Weights of a small transformer language model: width 256.
MLP neurons of a small language model. Each row is named by its layer, matrix (up: input weights; down: output weights) and neuron, and shows model dimensions 128-191. Each number is 200 + 20 x the weight over its row's rms, rounded and kept within 0 to 999.
After each neuron's rows, "fires in" lists the words (lower case) most often at its 100 highest values on Wikipedia text that the model never trained on.

L6.up606,195,205,183,235,209,203,187,182,192,224,172,185,195,223,221,203,206,173,141,218,200,197,186,246,190,203,176,175,212,196,200,197,228,200,160,181,199,192,233,211,216,236,196,241,212,230,173,174,167,201,212,170,201,182,212,197,200,197,183,182,213,197,213,220
L6.down606,184,196,180,180,192,224,197,231,187,217,199,187,213,138,208,193,166,214,199,201,197,172,228,184,188,162,203,202,165,207,203,228,187,200,187,193,211,178,187,221,196,226,215,171,186,186,204,237,229,193,234,195,222,175,184,175,220,202,193,198,196,252,232,187
fires in: "states", "other", "of", "others"

L9.up596,245,163,184,188,204,220,199,178,200,235,203,200,214,179,183,215,209,194,167,214,195,171,204,222,189,219,182,186,224,172,209,184,208,169,228,203,194,196,234,222,234,181,188,210,208,217,219,212,200,197,224,224,210,206,222,189,186,213,217,211,192,221,219,216
L9.down596,213,191,202,222,167,193,209,196,217,179,212,215,200,216,171,193,158,242,181,201,196,160,174,203,188,201,203,184,180,227,184,191,201,197,200,190,212,243,209,225,203,201,228,185,197,178,228,203,210,199,232,217,231,174,232,200,171,215,185,225,202,198,205,219
fires in: "of", "from", "played"

L6.up325,193,196,205,213,187,171,207,181,207,215,163,184,192,195,212,199,201,185,205,221,213,180,183,217,186,229,212,205,207,237,199,171,182,238,205,187,199,175,196,180,177,198,200,230,213,241,206,173,191,190,184,188,182,184,214,194,205,210,219,179,216,226,217,211
L6.down325,186,191,223,171,221,187,227,186,225,159,218,188,200,179,208,230,214,216,173,219,201,199,209,233,196,183,190,200,206,165,223,238,218,195,213,188,171,186,203,191,192,198,179,208,188,227,203,214,204,190,188,235,222,231,220,189,163,180,226,182,242,200,221,192
fires in: "between", "of", "brown"

L14.up614,218,177,231,177,213,189,190,211,175,147,207,216,209,180,209,160,205,186,170,150,195,195,215,198,223,185,218,204,219,181,214,213,227,180,192,199,208,202,157,174,207,219,217,247,177,236,177,145,173,220,192,206,193,206,186,166,203,196,202,189,229,219,179,210
L14.down614,211,178,154,211,173,178,180,167,217,189,194,202,181,202,188,195,189,198,180,215,191,213,192,197,161,203,197,202,160,167,222,222,157,199,235,182,220,201,196,202,203,251,211,202,189,187,164,242,184,229,222,215,202,237,189,191,186,199,219,197,227,191,190,196
fires in: "between", "million", "the", "written", "three", "often"

L9.up186,176,234,195,167,185,214,162,247,153,189,216,182,169,211,176,189,193,189,200,201,217,184,200,215,185,186,209,193,190,203,193,180,172,179,166,177,205,188,223,173,196,196,205,199,173,192,145,208,191,178,228,214,186,198,204,166,190,234,183,219,233,161,202,165
L9.down186,186,234,230,184,178,153,195,192,180,192,197,242,217,211,184,205,168,233,194,225,184,225,206,211,222,189,208,225,188,196,185,176,217,184,206,222,235,202,236,225,224,180,188,216,182,221,207,205,155,223,192,206,205,209,172,214,199,216,178,207,208,204,222,201
fires in: "of", "country", "county", "community", "prince"

L3.up679,220,165,210,201,186,175,197,198,194,190,225,229,208,179,191,226,204,179,165,154,213,204,202,188,186,188,216,207,222,174,220,154,225,203,196,196,172,192,177,218,232,188,235,204,167,237,226,207,188,228,192,178,226,188,189,193,215,156,205,137,194,193,238,217
L3.down679,240,170,182,210,195,209,186,187,214,230,205,197,205,216,211,189,153,209,183,193,183,197,197,179,197,216,220,210,172,225,242,218,196,215,217,229,211,173,173,186,196,175,175,179,161,201,209,193,204,201,223,225,171,171,216,181,190,185,197,195,183,180,190,152
fires in: "the"

L10.up323,200,207,196,185,196,204,219,186,161,206,180,173,212,198,189,178,199,191,204,182,171,168,219,197,201,175,203,208,184,193,210,165,221,217,210,225,162,173,190,191,238,206,192,233,185,195,231,214,196,221,230,214,172,214,198,172,219,189,214,188,190,186,238,205
L10.down323,186,202,224,197,185,235,165,212,219,208,170,189,231,209,197,191,206,236,219,197,217,171,201,227,193,227,213,215,247,195,209,202,250,242,170,230,203,209,213,201,199,180,189,190,188,180,197,220,238,195,176,212,214,192,196,197,198,211,192,209,221,214,198,196
fires in: "very", "to", "or", "least", "almost"

L13.up435,206,216,189,228,226,225,199,223,218,176,218,197,185,215,196,207,210,176,200,196,215,158,215,200,193,210,162,200,179,170,213,216,199,231,177,259,244,200,220,212,174,182,181,210,193,200,185,226,186,173,200,181,167,199,186,166,225,207,191,232,205,216,167,188
L13.down435,180,172,181,211,181,184,202,200,224,207,250,217,201,197,185,229,187,229,216,205,191,182,180,208,196,174,200,158,218,217,154,209,227,216,185,232,224,181,198,228,236,216,203,189,181,187,182,238,184,224,194,190,218,209,189,188,197,199,167,214,206,237,184,220
fires in: "an", "total", "another", "any", "of", "turnout"

L7.up433,219,250,181,184,202,244,221,222,201,189,203,208,172,189,211,214,177,202,186,196,187,225,197,219,208,159,248,208,178,191,176,197,192,182,183,188,233,179,188,204,232,184,185,204,190,238,239,202,206,170,197,203,187,203,168,173,165,236,199,215,227,203,191,192
L7.down433,206,184,177,200,169,183,227,204,210,186,212,223,202,192,196,193,196,197,171,208,180,220,175,179,208,218,159,181,174,182,222,232,180,169,174,209,199,202,220,207,194,197,204,195,181,205,223,197,187,202,208,185,184,185,180,157,224,181,198,186,159,224,192,229
fires in: "there", "these", "between", "associated", "degree", "experiences"

L6.up86,175,211,178,174,209,182,240,215,177,202,203,162,163,205,165,220,188,159,187,237,197,208,205,200,184,214,224,251,199,183,198,197,217,200,193,248,192,175,187,223,217,220,219,222,213,168,197,199,207,236,181,177,190,204,241,193,178,182,201,209,145,210,194,186
L6.down86,183,200,206,215,172,204,224,222,211,221,198,238,206,214,192,176,209,187,163,178,179,219,183,189,199,189,183,176,235,197,226,202,173,207,212,194,206,200,222,178,198,173,203,188,202,167,236,177,243,184,189,211,165,174,175,177,203,214,163,203,218,207,218,177
fires in: "his", "s"

L5.up230,216,202,189,178,206,206,171,214,167,235,200,226,214,169,215,230,221,227,211,225,203,201,200,227,193,203,193,242,188,175,213,178,198,213,207,212,202,192,226,182,211,193,200,163,208,201,189,166,189,166,195,223,238,176,223,196,198,235,198,181,187,179,258,222
L5.down230,191,166,212,187,183,221,209,209,190,179,210,214,186,179,187,181,178,210,207,226,194,183,164,178,160,192,207,179,242,186,139,207,187,221,215,191,229,170,210,187,174,207,199,192,204,203,197,182,232,197,230,225,145,204,232,177,203,160,202,174,208,211,221,223
fires in: "million", "of", "many", "seven", "eight", "six"

L5.up446,201,211,202,221,193,195,205,158,202,180,209,199,182,196,219,169,206,202,177,152,212,187,207,236,228,188,187,243,189,180,248,197,214,187,190,193,205,202,186,162,207,210,186,200,184,216,170,213,196,187,211,196,192,196,223,221,232,200,185,166,173,195,172,203
L5.down446,193,199,214,156,186,200,187,192,168,189,184,202,194,204,196,210,213,188,238,209,176,177,183,166,190,177,226,204,203,209,204,186,221,204,197,199,210,210,186,194,255,170,200,216,220,193,175,200,169,201,214,184,221,215,178,196,211,189,180,217,175,262,205,187
fires in: "women", "well", "children", "written", "often", "attached"

L10.up58,217,183,205,213,188,211,264,192,202,193,214,213,205,208,220,163,193,197,207,215,242,203,202,241,194,219,186,211,227,207,211,188,188,243,169,202,202,194,194,197,186,192,208,205,181,237,199,212,189,189,230,214,169,180,126,160,185,191,173,197,201,198,191,229
L10.down58,210,218,172,198,186,223,226,202,208,189,196,186,230,183,199,214,206,194,193,211,195,157,202,199,186,164,238,199,219,175,202,199,194,210,192,204,175,211,164,210,234,203,159,179,173,190,195,173,196,212,225,190,204,198,194,226,206,209,226,188,207,182,178,196
fires in: "the", "from", "of"

L9.up705,200,215,212,224,178,172,209,202,222,196,213,178,253,187,194,198,171,222,218,243,206,162,170,238,191,206,218,198,213,168,187,186,183,208,220,217,167,181,185,199,177,230,189,206,226,175,214,203,244,202,203,179,209,205,211,214,191,227,208,180,203,201,200,221
L9.down705,189,219,193,215,228,233,202,208,217,218,172,207,180,225,204,201,194,188,227,191,182,202,215,180,204,248,163,188,214,219,223,215,191,208,175,203,210,214,197,244,204,196,214,166,173,190,218,178,198,196,193,168,200,187,202,186,211,200,221,218,147,216,175,217
fires in: "and", "retired", "interest"

L17.up235,198,185,202,230,204,207,194,258,246,218,217,198,200,225,205,204,147,167,201,213,247,204,213,235,187,210,179,207,209,172,185,189,224,207,212,227,229,192,212,203,217,213,201,180,187,220,207,233,196,219,192,202,167,210,197,170,202,198,196,212,184,214,161,195
L17.down235,185,147,199,209,187,210,205,205,240,215,205,226,189,236,211,184,152,214,225,218,175,185,196,206,187,191,215,189,216,198,185,210,191,208,211,219,168,199,187,211,198,182,179,189,222,169,191,188,210,190,161,207,211,195,195,184,236,209,171,222,209,198,223,190
fires in: "the", "an", "they"

L4.up159,215,173,253,208,193,196,212,226,192,186,217,215,197,222,176,203,203,242,210,236,194,203,206,190,210,173,233,176,192,214,213,193,187,197,206,182,176,204,190,183,168,234,200,242,185,162,200,220,222,186,200,160,199,231,220,213,223,178,224,182,222,197,209,182
L4.down159,193,180,201,198,218,183,182,206,203,226,198,181,200,193,217,222,198,204,170,225,218,201,207,165,191,254,173,211,240,178,172,219,238,178,184,202,216,202,229,203,212,190,190,171,215,171,204,193,209,188,191,196,205,189,234,180,222,194,176,178,194,204,190,166
fires in: "and", "club", "party", "music", "area"

L7.up655,209,238,198,223,194,151,181,211,170,212,175,194,217,181,197,152,205,188,185,215,205,202,214,205,233,213,231,204,186,218,228,178,209,228,179,199,224,174,212,175,224,237,189,231,197,185,193,154,207,218,179,160,237,134,201,227,204,184,225,188,177,207,224,221
L7.down655,163,176,207,179,186,195,213,191,189,181,212,248,244,182,221,189,195,222,200,215,220,224,168,208,223,193,199,212,184,197,154,205,211,160,197,202,159,197,240,201,207,186,220,188,224,198,189,224,221,203,198,216,198,202,218,235,177,174,190,191,206,221,232,195
fires in: "between", "apps", "basketball", "boyfriend", "victoria"

L4.up127,195,188,182,175,182,228,210,158,189,206,219,194,215,178,178,229,201,190,209,218,187,186,178,220,134,179,196,189,192,186,191,190,177,207,193,171,186,164,204,212,216,197,199,208,198,239,192,203,212,190,224,208,175,201,215,182,229,212,169,221,191,205,206,184
L4.down127,164,182,213,216,195,176,205,237,239,214,215,181,180,222,187,163,209,208,151,221,172,156,227,210,212,216,225,205,184,195,185,188,190,171,220,180,231,215,206,197,196,217,202,223,148,205,196,205,188,202,205,203,213,185,202,205,199,240,204,184,207,203,196,180
fires in: "of", "different", "california", "if", "considered"

L3.up486,173,217,195,206,202,211,187,178,197,216,179,198,237,178,232,208,159,196,176,188,202,217,186,209,187,211,213,189,196,212,231,213,254,176,203,222,205,205,201,185,205,197,213,203,223,217,203,211,185,201,171,180,185,232,196,201,202,158,210,207,196,204,206,207
L3.down486,195,210,197,188,200,184,179,195,210,194,227,178,178,199,161,211,175,191,187,209,155,207,213,184,215,172,190,201,195,218,192,192,162,230,180,205,171,201,221,203,197,185,212,182,213,192,188,177,190,196,214,150,222,228,197,190,206,205,179,211,185,169,226,193
fires in: "these", "place", "area", "race", "its", "his"

L3.up369,215,206,189,202,186,184,215,185,226,209,218,202,213,201,204,208,191,237,198,218,179,191,176,213,211,173,212,185,203,210,207,191,194,215,203,193,212,208,189,223,166,224,171,232,192,211,188,189,188,174,165,193,222,190,186,207,179,221,201,213,186,185,192,211
L3.down369,216,148,187,173,215,193,198,204,177,206,196,242,208,218,210,184,193,211,197,197,214,215,205,136,194,185,215,189,232,195,186,203,194,192,206,212,215,197,165,191,172,167,220,174,200,181,231,193,180,196,211,234,195,160,242,159,226,220,210,193,172,207,202,186
fires in: "season", "series", "championship", "championships", "club", "seasons"

L10.up126,179,183,197,218,169,170,219,197,206,164,243,191,190,178,226,160,209,211,204,174,186,205,223,190,164,188,184,216,190,176,222,205,221,170,179,189,186,219,243,171,218,215,199,221,191,229,187,189,238,210,242,188,179,205,200,237,167,181,178,214,223,176,228,186
L10.down126,214,197,205,223,243,208,163,185,201,194,211,151,200,151,162,218,197,247,197,189,209,235,214,230,180,165,200,207,196,178,196,231,219,236,187,201,220,190,216,186,180,188,219,182,209,224,225,187,247,221,221,171,192,226,198,189,207,176,193,171,221,196,223,188
fires in: "when", "where", "that", "upon", "who"

L7.up538,230,194,192,188,176,214,172,213,198,170,225,190,211,192,198,202,193,215,164,201,220,178,180,213,216,219,226,200,200,214,218,234,210,241,194,209,171,136,228,194,225,219,212,184,223,181,211,159,194,187,212,201,224,218,167,209,209,218,217,217,203,187,225,207
L7.down538,246,175,167,190,226,188,189,215,182,193,212,193,186,188,187,201,188,196,214,181,197,230,173,181,192,169,228,199,193,230,225,266,184,188,222,211,163,165,209,157,204,216,222,180,185,202,175,230,186,195,174,167,232,213,182,176,183,176,192,204,200,236,202,209
fires in: "september", "of", "similar", "she"

L9.up38,228,204,180,236,176,207,211,199,239,185,192,206,199,170,190,207,231,200,169,193,180,188,203,190,203,182,214,211,241,202,181,188,164,190,205,221,216,230,205,228,172,228,201,223,214,216,226,206,194,201,203,195,184,234,211,205,191,199,217,213,181,231,215,173
L9.down38,225,219,167,171,190,170,201,212,213,186,184,191,196,211,207,201,216,199,170,202,186,221,209,172,196,224,198,225,189,217,204,180,224,198,216,211,216,169,166,194,230,177,184,209,203,209,209,183,185,207,182,204,153,198,205,165,232,199,213,219,200,178,202,198
fires in: "eastern", "southern", "western", "northern", "south", "world"

L7.up572,209,197,179,214,185,219,170,177,209,206,203,199,184,244,226,203,190,183,173,223,204,205,226,221,233,161,222,177,199,176,199,218,216,196,208,197,225,205,214,193,218,215,209,211,200,208,219,183,222,222,193,199,218,232,238,180,165,206,215,160,208,203,188,197
L7.down572,226,224,231,194,177,214,200,187,193,200,189,191,203,175,191,195,203,193,179,223,203,196,215,212,212,184,193,224,240,203,224,194,171,178,189,211,163,231,228,216,181,175,205,202,202,207,225,194,217,189,197,220,236,236,234,215,195,194,153,214,194,201,198,214
fires in: "between", "date", "details", "website", "beach", "better"

L17.up119,197,165,191,228,204,201,176,181,219,195,217,220,189,195,214,190,175,209,183,197,228,219,220,238,169,188,189,192,187,166,229,196,192,210,239,187,217,171,210,192,186,168,204,178,162,232,173,214,221,184,230,197,192,202,223,187,206,186,185,206,230,174,221,192
L17.down119,138,193,197,184,210,222,201,215,184,183,198,216,198,214,200,212,107,176,204,183,205,213,202,216,195,218,213,194,228,192,214,188,205,216,192,213,204,207,198,204,164,194,210,200,161,210,211,213,232,188,230,187,197,197,228,184,218,196,222,188,217,160,194,189
fires in: "with", "where", "within", "when", "of"

L5.up207,197,166,186,198,237,186,181,173,205,190,217,226,182,175,193,194,222,203,183,278,203,203,236,188,203,194,206,202,209,170,180,202,181,191,222,181,195,197,196,211,228,201,194,198,206,200,182,221,163,211,205,177,180,198,224,218,210,189,234,175,202,195,179,206
L5.down207,232,233,203,160,223,181,167,209,204,232,216,214,204,187,222,193,205,216,233,206,169,203,229,182,152,177,199,220,178,207,209,189,183,205,198,232,201,191,205,189,179,197,211,208,226,180,179,208,196,209,232,192,217,203,252,177,167,207,176,263,194,220,194,204
fires in: "public", "published", "telugu", "pacific", "france", "dutch"

L14.up98,154,158,154,192,188,205,204,206,214,211,202,226,208,219,168,204,199,193,181,175,214,201,189,204,174,179,209,192,220,194,235,217,230,223,185,208,184,188,189,205,194,195,217,187,196,221,186,238,182,209,193,214,179,199,229,186,177,203,204,225,202,181,180,232
L14.down98,172,182,228,176,210,229,218,193,183,156,231,239,235,195,194,174,198,223,183,242,209,198,188,221,221,192,187,207,180,154,178,195,172,202,182,262,206,219,198,169,188,190,214,210,193,172,200,222,192,192,189,218,175,198,192,150,230,218,219,205,160,206,207,174
fires in: "the", "of"

L7.up4,225,180,212,210,209,206,238,224,165,193,209,196,187,223,181,172,215,219,218,199,198,188,174,180,201,186,205,254,185,178,196,185,217,214,196,196,219,210,194,179,161,185,160,195,178,208,217,214,191,220,177,171,162,201,208,249,234,177,207,220,211,204,237,196
L7.down4,203,165,217,189,209,176,213,210,194,211,209,211,203,177,234,196,201,240,225,200,209,184,193,201,195,190,221,207,179,188,215,190,207,217,222,171,222,181,210,198,175,203,201,199,168,221,189,196,196,199,224,223,203,201,190,170,202,186,248,180,218,198,218,230
fires in: "first", "second", "only", "last", "great"

L4.up761,190,205,232,181,209,187,182,194,208,249,215,200,196,182,228,228,192,202,163,201,228,213,226,247,193,209,212,210,199,192,187,220,191,167,223,160,222,189,220,187,178,204,198,244,205,199,154,203,188,192,222,211,170,234,214,230,209,179,169,187,216,189,206,190
L4.down761,200,174,200,185,206,198,209,194,218,199,225,229,211,187,161,221,210,224,251,221,239,201,216,179,208,204,193,239,201,171,188,211,197,185,215,197,205,203,218,216,207,221,208,160,201,193,200,211,183,220,223,224,162,187,196,226,207,165,184,192,178,190,170,212
fires in: "where", "when", "which", "whom"

L13.up198,182,230,193,211,218,203,162,226,198,204,205,216,196,259,198,208,208,182,175,198,171,205,208,205,185,203,201,186,202,176,229,211,232,214,205,201,202,228,211,178,245,177,203,248,206,180,215,174,194,204,208,205,187,181,193,207,206,197,197,205,188,205,189,193
L13.down198,177,204,189,187,219,242,184,192,232,191,178,181,161,224,236,196,206,154,188,189,196,201,226,192,213,247,222,201,181,178,202,190,177,176,165,208,203,190,217,198,255,204,196,207,219,180,220,169,191,228,187,192,191,202,143,152,191,193,208,186,224,209,166,192
fires in: "between", "made", "children", "been", "middle", "make"

L6.up252,196,251,165,222,206,204,172,206,180,205,218,200,211,191,200,196,199,220,206,219,225,217,184,212,194,207,210,230,224,220,193,164,199,230,218,184,217,213,181,195,191,171,174,184,217,188,213,161,176,208,195,222,225,187,186,247,213,196,177,183,224,188,218,231
L6.down252,249,213,212,177,226,195,281,197,170,235,189,190,201,208,193,180,200,191,210,188,199,187,198,223,207,202,202,209,169,230,228,217,202,253,182,223,177,175,220,193,188,227,251,175,189,203,211,176,195,193,208,187,188,195,192,188,209,171,201,176,215,184,201,195
fires in: "of", "million", "brought"

L4.up204,199,229,209,203,213,180,251,191,212,221,187,209,184,237,198,236,230,204,205,212,194,187,245,185,195,187,236,224,191,217,207,178,204,174,224,240,257,207,204,216,179,213,234,198,211,196,182,179,184,223,201,217,189,187,202,219,193,217,214,191,182,167,194,175
L4.down204,164,186,202,192,214,203,169,210,183,201,229,165,222,178,213,173,194,240,218,223,194,223,147,254,191,204,161,196,180,197,179,202,207,249,217,189,186,212,199,173,194,180,194,209,194,210,191,202,179,210,160,190,210,201,207,180,218,213,177,192,190,200,190,202
fires in: "township", "championship", "championships", "relationship", "s", "ita"

L14.up435,189,176,184,209,216,208,173,228,209,214,184,173,173,192,221,190,171,174,195,211,195,222,171,210,213,177,207,243,181,211,203,218,222,200,201,233,223,190,192,198,213,208,201,224,195,213,194,206,215,193,193,198,183,185,209,185,146,203,230,208,200,203,204,217
L14.down435,214,191,204,177,216,200,193,178,232,202,194,216,193,195,228,187,182,216,195,180,197,196,228,160,186,200,228,209,196,207,206,196,201,212,185,192,214,160,196,223,218,219,194,226,193,182,165,200,198,195,226,203,172,209,200,218,187,177,167,175,159,184,193,199
fires in: "the", "album", "their", "life"

L3.up446,178,179,188,221,219,155,161,186,211,178,176,215,157,187,218,155,212,236,217,204,192,184,193,169,220,207,205,176,211,177,207,216,246,205,170,178,229,232,190,183,194,214,178,225,188,188,195,215,212,190,166,201,188,217,226,228,217,201,226,200,193,224,191,202
L3.down446,192,188,204,192,188,200,219,228,202,217,222,207,223,208,206,217,177,180,206,182,227,196,219,178,197,187,232,212,221,248,229,227,141,194,213,215,191,245,190,188,208,217,200,162,205,213,206,179,175,225,206,167,187,187,220,174,228,186,204,240,197,207,192,190
fires in: "public", "use", "lake", "republican", "published", "role"

L4.up472,232,199,167,221,193,197,199,231,171,202,203,248,201,190,184,181,223,230,213,210,223,191,223,220,198,188,187,190,189,197,183,211,205,242,195,199,224,186,186,198,217,207,193,218,194,186,194,206,187,184,210,186,176,202,196,189,212,226,161,176,204,184,204,182
L4.down472,180,199,229,186,178,215,175,154,206,163,169,206,215,217,209,202,166,165,186,200,191,174,221,207,189,185,161,173,186,233,178,201,232,158,196,168,190,193,226,223,203,179,185,216,177,188,166,173,171,216,193,199,199,201,188,212,208,163,206,234,201,208,201,228
fires in: "had", "have", "of", "has", "consists"

L6.up353,190,234,205,233,188,165,176,192,215,175,203,198,222,194,176,215,209,176,222,194,160,196,198,228,198,191,204,198,182,211,194,188,171,210,185,223,176,251,221,207,171,233,207,199,182,193,230,187,221,221,185,179,200,209,207,194,185,191,187,184,187,177,190,198
L6.down353,253,239,209,215,174,220,216,220,190,215,209,173,190,223,192,234,194,186,156,199,204,184,228,179,199,261,230,197,203,178,199,211,161,155,226,198,205,173,214,225,184,214,181,193,170,196,257,186,213,168,188,214,206,209,229,214,185,205,209,213,184,200,204,155
fires in: "museum", "system", "center", "medal", "road", "problems"

L6.up609,172,215,170,195,183,230,236,191,181,217,214,189,227,198,221,234,202,155,217,206,224,184,182,199,237,193,195,227,175,201,226,217,217,221,189,203,198,207,187,193,186,185,221,208,256,177,218,205,211,213,199,163,201,212,190,205,216,192,181,217,187,206,174,177
L6.down609,186,194,182,180,210,199,223,219,224,233,168,232,195,221,173,186,176,186,190,187,197,196,196,207,179,223,220,164,145,179,213,211,170,221,223,215,208,169,204,193,148,200,184,196,180,189,237,217,184,207,189,174,207,189,214,229,206,195,237,194,188,181,201,194
fires in: "s", "a", "after", "at", "as"

L10.up485,238,159,170,166,228,209,229,243,179,168,188,222,236,210,188,201,210,223,210,184,164,204,211,205,202,164,213,248,182,233,203,181,190,213,195,219,206,204,197,187,192,229,180,194,234,170,201,225,194,243,185,189,216,188,188,163,194,193,201,216,235,192,203,216
L10.down485,207,228,212,211,160,223,198,222,202,227,198,218,192,203,223,173,215,206,212,189,165,209,220,199,189,204,213,209,195,163,187,228,178,178,222,197,176,207,189,204,219,215,174,185,170,242,248,187,196,186,187,174,195,217,160,191,201,212,174,157,192,197,169,210
fires in: "first", "every", "best"

L4.up305,194,197,186,178,198,203,206,197,252,214,200,208,158,211,217,217,182,194,176,216,217,211,196,219,186,229,182,175,199,221,187,179,240,215,244,188,208,165,212,228,172,184,174,191,171,194,177,182,155,198,199,199,264,181,183,210,187,200,211,219,218,209,182,212
L4.down305,189,210,192,191,169,203,223,159,200,185,189,196,216,223,174,213,239,193,207,168,224,219,225,198,223,227,217,161,220,183,224,212,208,201,200,242,161,223,216,184,243,235,190,183,201,188,224,202,191,174,218,200,188,174,202,232,192,152,187,209,228,205,227,203
fires in: "through", "years", "as", "learning", "throughout", "dharmacon"

L6.up464,188,220,205,218,208,231,199,198,178,184,196,216,190,196,164,230,176,219,226,202,204,140,197,204,215,164,190,214,180,175,213,247,205,206,177,197,178,222,196,207,192,207,214,237,168,203,165,202,173,155,188,197,221,172,164,194,215,166,200,188,172,238,208,191
L6.down464,193,196,216,176,187,244,206,169,205,194,213,200,165,250,204,189,217,200,218,176,242,175,197,210,233,245,223,185,220,174,203,245,241,184,220,201,185,252,180,200,221,192,190,209,180,188,206,197,180,173,220,204,217,174,166,168,166,224,211,200,181,212,202,201
fires in: "album", "university", "professional", "professor", "player", "single"

L9.up67,198,200,185,219,208,233,244,203,217,191,187,200,208,241,181,203,194,205,152,198,173,220,199,217,169,203,223,233,238,191,204,188,209,232,207,177,235,178,229,208,188,201,211,199,193,197,212,211,186,185,200,158,184,210,204,228,194,197,187,192,204,227,223,181
L9.down67,236,184,204,216,207,173,187,213,178,154,180,217,170,197,154,184,204,238,238,228,218,209,186,195,211,207,174,200,251,242,210,168,192,174,170,197,193,211,211,237,225,177,197,211,163,222,188,213,216,210,171,230,198,215,193,180,189,189,208,217,211,193,206,195
fires in: "of", "southern", "northern", "institute"

L5.up264,229,173,197,211,174,164,184,185,207,224,191,176,189,190,170,195,190,202,186,225,237,205,185,208,187,216,241,194,207,214,212,158,207,229,210,182,191,181,209,185,244,178,231,223,202,209,204,218,185,197,197,197,197,176,208,188,188,180,200,223,210,215,213,180
L5.down264,188,205,246,190,216,197,214,234,185,211,190,198,204,224,183,178,217,189,190,213,212,217,178,221,188,201,223,223,246,179,175,194,171,214,209,217,199,201,203,181,188,202,192,180,220,169,214,203,198,169,207,186,210,178,183,189,205,219,178,216,184,231,224,199
fires in: "local", "private", "democratic", "program", "practice", "programme"

L4.up208,193,152,253,184,196,234,175,202,182,172,191,185,165,190,240,219,215,200,168,229,231,206,209,183,185,220,171,186,206,206,183,154,186,207,194,208,182,210,165,235,216,197,225,216,181,237,181,164,199,194,177,211,202,221,166,172,192,194,204,177,181,217,201,201
L4.down208,228,226,215,195,187,241,166,169,218,181,232,200,195,199,179,196,170,209,201,186,216,168,175,213,194,229,233,220,194,201,216,230,196,224,211,208,200,138,204,191,205,198,206,213,190,188,208,177,179,231,213,166,197,182,185,208,162,190,218,228,227,186,185,199
fires in: "the", "of"

L3.up14,239,193,161,206,192,196,193,217,189,249,203,238,154,212,206,206,201,237,203,224,190,190,229,225,207,185,203,199,202,181,166,175,201,218,193,177,192,204,191,237,209,202,225,187,188,224,179,215,176,175,222,186,237,170,155,215,202,205,218,173,208,196,177,193
L3.down14,190,176,226,203,218,184,203,203,196,206,199,163,207,196,214,175,205,212,185,157,223,201,216,166,168,175,222,178,204,209,212,191,165,220,252,233,216,188,185,170,189,192,180,199,230,187,223,238,236,174,183,188,191,261,226,195,219,227,181,202,208,214,198,209
fires in: "season", "doubles", "seasons", "debut", "melbourne", "ribbon"

L4.up309,209,191,205,211,164,197,203,214,186,187,235,181,173,202,195,198,233,198,198,185,200,221,173,181,236,167,223,187,208,194,181,194,160,204,190,206,189,194,222,209,201,209,199,221,187,213,213,183,177,207,181,213,215,212,237,198,200,230,189,157,174,188,251,203
L4.down309,175,187,228,206,211,190,195,190,191,232,196,172,164,173,182,199,196,175,182,188,225,254,166,245,212,240,170,193,231,208,183,247,202,165,188,210,196,236,197,184,208,206,196,170,214,199,182,225,192,207,193,221,223,237,249,198,218,208,203,179,192,187,207,214
fires in: "april", "september", "december", "poland"